python train.py --n_layer=12 --d_model=192 --n_head=6 --vocab_size=512 --activation="swiglu" --qk_norm=false --init_std_up=0.0451 --init_std_down=0.0 --lr_head=0.00479 --batch_tokens=16384 --doc_mask=false --train_tokens=113900000 --steps=6952
MLP neurons of a small language model. Each row is named by its layer, matrix (gate and up: input weights; down: output weights) and neuron, and shows model dimensions 0-95. Each number is 128 + 32 x the weight over its row's rms, rounded and kept within 0 to 255. Numbers have three digits each. A neuron's up and down rows have the sign that makes its largest values positive.
Before each neuron's rows, "fires in" lists the words (lower case) most often at its 100 highest values on Wikipedia text that the model never trained on. A number after a token or word is its count.

fires in: "december" 30, "except" 6, "succeeded" 5, "professor" 5, "success" 5, "problems" 4
L6.gate86:139204141080127100084163164158139111119145112136201168185168135114091151145170161123126129044110158174184084150104156130165057147134117170139112177089143105131147164199143168146185102123098034163131107090074110155098145163159132079140139172176088104153154141110124157107099158160165101143
L6.up86:082139128147088126152130119167043114110156172135105118144165181134114180102167085118145094143167090103117202143152144137138070136190136088126236139103146142151108103172182112104132116124185127094164106088136130102122159116177144128140074086109119161113102123123128119086207158135157146110
L6.down86:136142074104121087130148122068117122142150140164121158101117167109148145119083149160131153147118073095156076116106139128214107153099145129158127115143126133137095107153121151123172094115135106015164120111090147126110147167096152076150164122085119188072147129203118135166124162121157084102

fires in: "december" 30, "due" 23, "except" 6, "once" 5, "received" 5
L4.gate213:165095117105071161105152128182146115113084154139110180109123137168159134086146135101113110137121097144118149121153073195163097120114100166140090099081157196082170132193123161133145117090088152152128068096119134126112154122192111139109153155162058089166146140203148157104137095092136128102
L4.up213:100090164103188117146102149138124072104124168093184124172146200106119176114133161120129171140173170162121131113165147099176131124167096130155118111157163137151138116120153142152152104127134145138098105067191110123094086090208133147155138101142132141183163151162139146117186146145144132092
L4.down213:120067181123123110125103148150077100086124110154143161114130136076044173070182109144083115182177052104140089147120116062188094122153136140054140107143170165148104123147162141125111125140085168122113151133105167118142114144143093129208081122137108159127124133092160165112141069104102163081

fires in: "as" 79, "assistant" 4
L2.gate427:078171162100208169124131101101155111117118132112119101111161108154104105130116107182117103154151162145105102142125173142133143125090125144129157146068116094088130135106154093085055072143113164151162168205149111115126080147140159165072191126099133155071073083112120022142132151126107128119
L2.up427:094146150104183151138121175120184148085135107142129134143156108137107114110160128137099115171117149161060053171140167099162112129068124147195124120119108168054179107118166144099111089141133107069171128160161139131141087111091100178101142124132121119057085078120130061215087118148102128152
L2.down427:116120170099129110150185106176126146184099161164124101122110128171094078125166130173103111146151158081125113137092140104098168103068115133095107191092137142107171106143151144146121127188128066178120076156114145087125101109091073183108154087059161138134088082167118082132106135148097143162

fires in: "over" 28, "around" 12, "during" 11, "atlas" 10, "at" 6, "own" 5
L4.gate116:124098137154144120130145138172052108136184171108105085123156120082162176076157180156196083182113161128132142091144146128111151167172142138122115182129170111088071129151064084126127123104132171118124101135167106098089121118151124143098096124124073234109156081064091162120144131099143174168
L4.up116:159158114064127132052140121156169143111148136112084116098169132098129192083158100113102131196166149132156067127169221126150138138240191125113106153144139158140083103161060165145069101114135179103085096127159144137172145129116115095099114139073027151092149104037173114104125106123139146107
L4.down116:159055170193119147130145129108104127065153145123109097154072123158103085156202138165124161127155132175154099141115083116081092150163138109132081111121136100130206161145088167179077122178096190124099103164199115130130081122137094126137137134105123161151145116128091163148149138196142125087

fires in: "november" 31, "april" 21, "just" 10, "include" 6, "from" 5, "includes" 4
L3.gate170:077049102128189125149124147090164161142141093133139093166099139087144131098145130190125135088131130159145138145110169114166113129170136085129081133135133132148111096112159062101144106084219120114176139159140121159117111162147093205118124095172175125135186095102124118105150142129170146098
L3.up170:076093115148151150124130083082161163096152151137137043126129173112124114124120105188143061105102143144152105147114143119173115113154162082150101090156070140133093119158119073103110164118200153143171167115131126141094091170119133191150100103137173127155162108084085137088152144129162154081
L3.down170:119170179091160173091118171111163139142167145157125132119114163177087101112129155154086140152116115147141150121106121097188127135126136134153129132126117161145140088119147147146103173147085118110119160105046078143160168136160088134103160136131099117144128136130096181158091108162126134170

fires in: "as" 84
L2.gate404:119141088076145149181119105091149125139137192140094137147142112123110122108171183161148137092142155145163115088115104117171199172104111171096081140114120113105129154179155066107000155143127113082154173077134150113159163161141101140091104160114122164071149082175169117155108104099158148123
L2.up404:098164118078138148174093062090096110168190162157097176129177094159124133103149150093092175115136125139151067100145119125089160157110142175131104135155112157089116144172185119150076148137114157104153100119151160152186150113159130106118069173117108168096094099193114104186115105138155185105
L2.down404:129197204165106169165184145148118113162114135165096129133153134155125131141127074118034158060105161085120087103145143093096167160116051124090051109128119112104206138126136080102147140096084174094161086106119159083179081077067135137073131145108149124092108165102144078166145150119151206132

fires in: "during" 29, "described" 10, "design" 10, "designed" 5, "control" 5
L3.gate250:118110156087153120139140100157102073128126160092124129101156140113097167168143164131044114136102146142178116094113153125142131145136130112134138152189103092107100112060101129078077118182145135218124101131119108142101092142108157113110106173137137181094081077156100147159125055130150071149
L3.up250:130140142156150162112128111142149136064178190124136095204175085138067182135107135126112142131094093163091112156188141080097093136147070148091104119159141133094137191166142133044094134144129162090076133096195109144090105116190136106113099114084116107132126135076202217116103133130133150115
L3.down250:081148215149186138140114087166127153125136209145167137108074088100066160157183151123092098158131035099100091145190124108103127098112101104125088111178130108174052089137126064079103131088130119133148077106133142100103158180137141112120145070148090120135107160108157165137120105107127143167

fires in: "from" 41, "including" 25, "as" 12, "include" 7, "includes" 6
L3.gate203:071111164120155076116097124137090149143119136070117091163124197066099100143177136155129151050201095124097139196158135114125086182118132116092093167145126101133140159168152129079125112118108180154194109111119137113116125104131146168150120099126149118078106127098079132125144192121176061154
L3.up203:114130115138118151152115060146092155121137057151097168163129127109070178101171143150193135099143087161133164140154129114136086131078126159164123133175109121120161140153125109089149139085146169130103160063158114137138137162165152085121062078129178149101142105091153137179162146182125074125
L3.down203:139111157096127084085094113087086133107131152191166117149175129137091088151134120172090152154099092139113138142091141163146168141192145148099093049136103153126140133189107145144126108070121154146183183154082127123160118174183165131112101102096131149079137095098182139097123140213138155094

fires in: "during" 58, "division" 15, "down" 4
L3.gate154:115093118135155116147104112141080083159107124051087127127180154147128149139151137080094151158148126105111100117099151110137099139141102158162143176126157120120081082079122119096100114162155166155146124092132107144114201116119103150091101124105120140135070117066135206129170129129134087176
L3.up154:117216114113133089133142125148143123104121132108168116159144214151117135092079135104110150136123124122146094146155216089158096128112151133063104112155140093126132108146103147117083186077108129145130090087121157113108144135138152128142079096093131118169086097071094159188077145167135148043
L3.down154:116131150163125119155122118141184136088106141088168057130140145141114138182140162107084086175127109124105099122123135111134096157142129123105057100073129093122129167177128105194088145127149116171112083118197164136154102142134067094121154191135122114147179124099131138126160178143128126144

fires in: "on" 63, "one" 20, "only" 5
L4.gate28:147183109137105126157164094136117076123113174088152141113128157171083100097107146125096122128143190136127053127081144131150093071122150049128072103095173140171166189112091118097076128129165129143134109133168140108148117097126184129144093166098129096147112044136137123085063195140141100122
L4.up28:167102112169091173117091100178164153127121146102152168120125155170120138152165142124122105132139186073171129047090183151182092064130127123147098092098146132133164204104140116109119139199141120090123136144095147131102151079148121148127054101115141127120107101109168128155103166117121158090
L4.down28:129148086120092107140138091117099114146131211108102121072120057161117165108147113126070138195101119066144124149110099180145142080162099112068136094136079099164124096096205146115161161125138132059156149142103085135130136105119155100160166139116137165134140073098132139144136142137105133079

fires in: "as" 50, "became" 11, "is" 7, "was" 6, "across" 4
L2.gate326:085132086116131154176136169150162114112107112123093126162195117097129084129146103148179115194119155156227045116069157179156118137067069152089037164052111099096131109128199050099091133156172162100155164128102121105136124135154120114097176126191188100106144084086092109093132117099159123099
L2.up326:086206133122119096139118165068192091163152159151113129159199104163201102122032130118092126170156150106168059127073095124118153151056054163138097140066120081109106114142128058101117089180135122124179066113132074155103122136101156088190136138151160155107128102131119123126128125079175075101
L2.down326:106172162045161104169057123144161109180120152168119128131112072174137138103053076141054130152164134102106113149113151143161143153070166154166133161087100123099100147079141094098141138163123118115155083132193142131126094146078131158182198113164160173136119134105075102087123080067115085162

fires in: "been" 31, "women" 16, "home" 9, "election" 9, "east" 7, "generally" 5
L2.gate92:141126134149228192150163194141114151109108126111131083090089118107115115165126131048072149149169131113119111089151136126092134123128167163119117113104154109071099107091145175109072149164140097166126151091101120154106186128154133125087150127155128113143171059047141162214189137172082119118
L2.up92:130140159133154152133147156122141118129128147133123131125051089160102112188166142108144138164207103115195090108147163063133161093099105133134063063119088142099104103142145133176069141121114177144063092179156154139127132122067126112075178137140138149123105135074169110131137115119137118076
L2.down92:118089128099144141095114102136119135083119116147100156087083096158083088185179144153110123101217098087140136101155149100101146173137058139103107075119117165074082104153117075190087121158110183087125109163139128133103086145152138129122104116148139107144103128153137095128098098091113138089

fires in: "in" 32, "on" 30, "one" 9, "frank" 4
L3.gate280:116121132162100177166123125099123165084103105132124139117176157181079157122110159141054104109181149153151132083153153107086175127188095110156132161175188147101110159145127091106154154116166108149068122179129143112116142134142096126113130088128101107158087124171144105098039144093150139111
L3.up280:076115142083093157119141128115091110040079148091129110156128145165118144194120103179112136116134146123057158080100128104155112102139112116081069143122171161119082168137130136157142133110173167087135109205145145077097149074144107157103132130073133165154122150145151096152104142132129125114
L3.down280:151112158126129160127191131108103106002107172081146152136157120136094092120131100164098145125107128104062200062107070112110130098164128113081131142148168099160076160091098103157157151116160148117135084162118146123118126050084127134122131164092177099110163167126143145111115138160101168112

fires in: "known" 23, "built" 16, "left" 13, "building" 5, "fought" 4, "taught" 4
L3.gate366:070086144107030117111110186146103077072095136132103114119113113092173152097165175103167109124103141081151098126135133138084163115071138154118128127178137117150110132155096139155102133098120132162178102099089107087137108175106094092176114177104155077094164107150130119091179138125124114124
L3.up366:155117133098066127163101123143083163133132161095173148098049099131170155127155115112124064140119126099065109117107171117152149140073086129118178076155106137110097159123072111151123092113075148164099119132170108146125111161130172155174145151078121125134099117085165131122157098120108068114
L3.down366:101160105086072150120119103126114134157117117078160114126111167190124087130135130160158147127157121143100152115072150087133104157121153097129151075132154081085193090187151148117103122123139128140135114188119119164042107120135132165133092094127092143105131015104127148097085097157128097120

fires in: "first" 53, "next" 8, "fourth" 6, "month" 6, "final" 5, "last" 5
L4.gate320:146126114135096130144114101113155129136127080089098173138108135126111152130125115069117162134131118104125111132111166148078081124104131095102128127148117094138090119126081111072130180094115154147096117124133165089133128132138172129170107133129126101255164154151105095151121112145113128140
L4.up320:155129183089116141106103159128138135062110154106126112108134137109075123129163146082109108133093164107156125127129118169106145075126077156166181060151113143147144079093142140149186170100161170165100156118094107191148133141151145129169090118135162117139179152181115150200188088115101135189
L4.down320:136123129112093120172153112131144113107134110124157155093099128117112048195133112070125066200114156164106174151128163165109108151114130165112106043139178117097139077129093127150069195149138159103102082106141104160052105153138143066161112124114187111144168088091075178131125085167107155107

fires in: "was" 19, "the" 12, "age" 12, "were" 7, "hours" 5, "change" 4
L2.gate434:128133084159125089139137095175142175030137138177133061135148123153110076116119168145089149123133177103156158149156103120151127142138144124161108147103119159073141140169115141195109092099093134084127148162130162177067153096128148129051126100166119112094111116146176126134122093198122103163
L2.up434:092098097157124140111110218132190119104153175150113134153152135164074191131186163086097151111145101105089118126146133118193127107112110124189115133130066152141168139140129129128140168109122119174086112101109094143126214104181108112096128114107157066112149067094037137166127153171151103174
L2.down434:126163044155119147134130148104141148140176131156129141133135181171055150121170132156139128156155094119075175100122150163152119139061135076124091073109090163120139157126161130144101109110099201119103149069112143102136161140146155122095139144136116113111179078154127171158120119106100099187

fires in: "also" 30, "finished" 12, "published" 8, "established" 8, "launched" 6, "distinguished" 4
L2.gate220:160089149136162119127149158108109083110132078082076129143129130157145104172171100123096162155080126133105110133124154167093129134156095083091143157133120093133185104151103101076112114115161128118165112121137124141115090143153070068150122190129102109153130117166107156041135098121142132097
L2.up220:103133139087115121112165113111104112126087109098155120122069149080119115136167149132109098145137146135159155094110140097108085152185168124114115129073121135139178140115085131101127115132124188126146154082167120139164135173116104155117155104132202137063108106207107121157129148131134176132
L2.down220:125154090092119123133108155095123087117173131104159131130096112061115064127169173113151128168173155133128158080114135147138119144140202099127098089090141140133153123130103104126127082122149157139169129099147120172076125189145085154110111132115191138082071078149117117143111131128102159121

fires in: "more" 23, "built" 16, "short" 6, "score" 6, "similar" 5, "taught" 4
L3.gate188:162083085163111088126108139157197110170125165140158128129148163158191106097093164097161135107099168099111080099113136104130131131117075183073169125135109103130173155102151133085100106076124123155151126136131067152076143141130128092157183154110129133139180144167079188109169163113155119119
L3.up188:184135139097118122125207137119124130095141115102129131171089091168132170167134157096092136141152086058105086150105088156101142129135069160123132084145116139158089094079095160078101131134107117121124036162133087087140099101049079091137161107089123150122137147143151110137121137136151091148
L3.down188:143113078111083112172119131151087105102152096089168122175114083128154110118146176089160139115143121082101173137116132142083125126147131071147144134115205081170173183176145119134127122168192118192159144125176084118162147103156111197113133108125114128163127110139102062123115133144076148074

fires in: "s" 58, "scene" 5, "generally" 5, "been" 4
L2.gate16:138145136127157136122177141129086082106125187088145089108114128141121149121147142141101151139177152119128162148178089140163108164103164130157131101113096116094155133155195111144094138070143137147153134140107148175110135173159133047182113176141132122159171131155134173231176130168130092101
L2.up16:191209185133106122138149156168098067158156121128137201122157067169115170165092162146143137110154131180141137154198132116113149090086131163113117146185132152101153152180173173121124146082056119141110123128149124105144147157162146102166099173143103085156109113158136148194155141126165073133
L2.down16:112180194136099133118137114143121071183124145146126128121129091152133129182085133115170098152144101151093073140159190079113169145100130149104136152192096157131131137144146176116131145117096125131109115129184134075113119153153150106138154172162112134114055159122126116188163127106188131145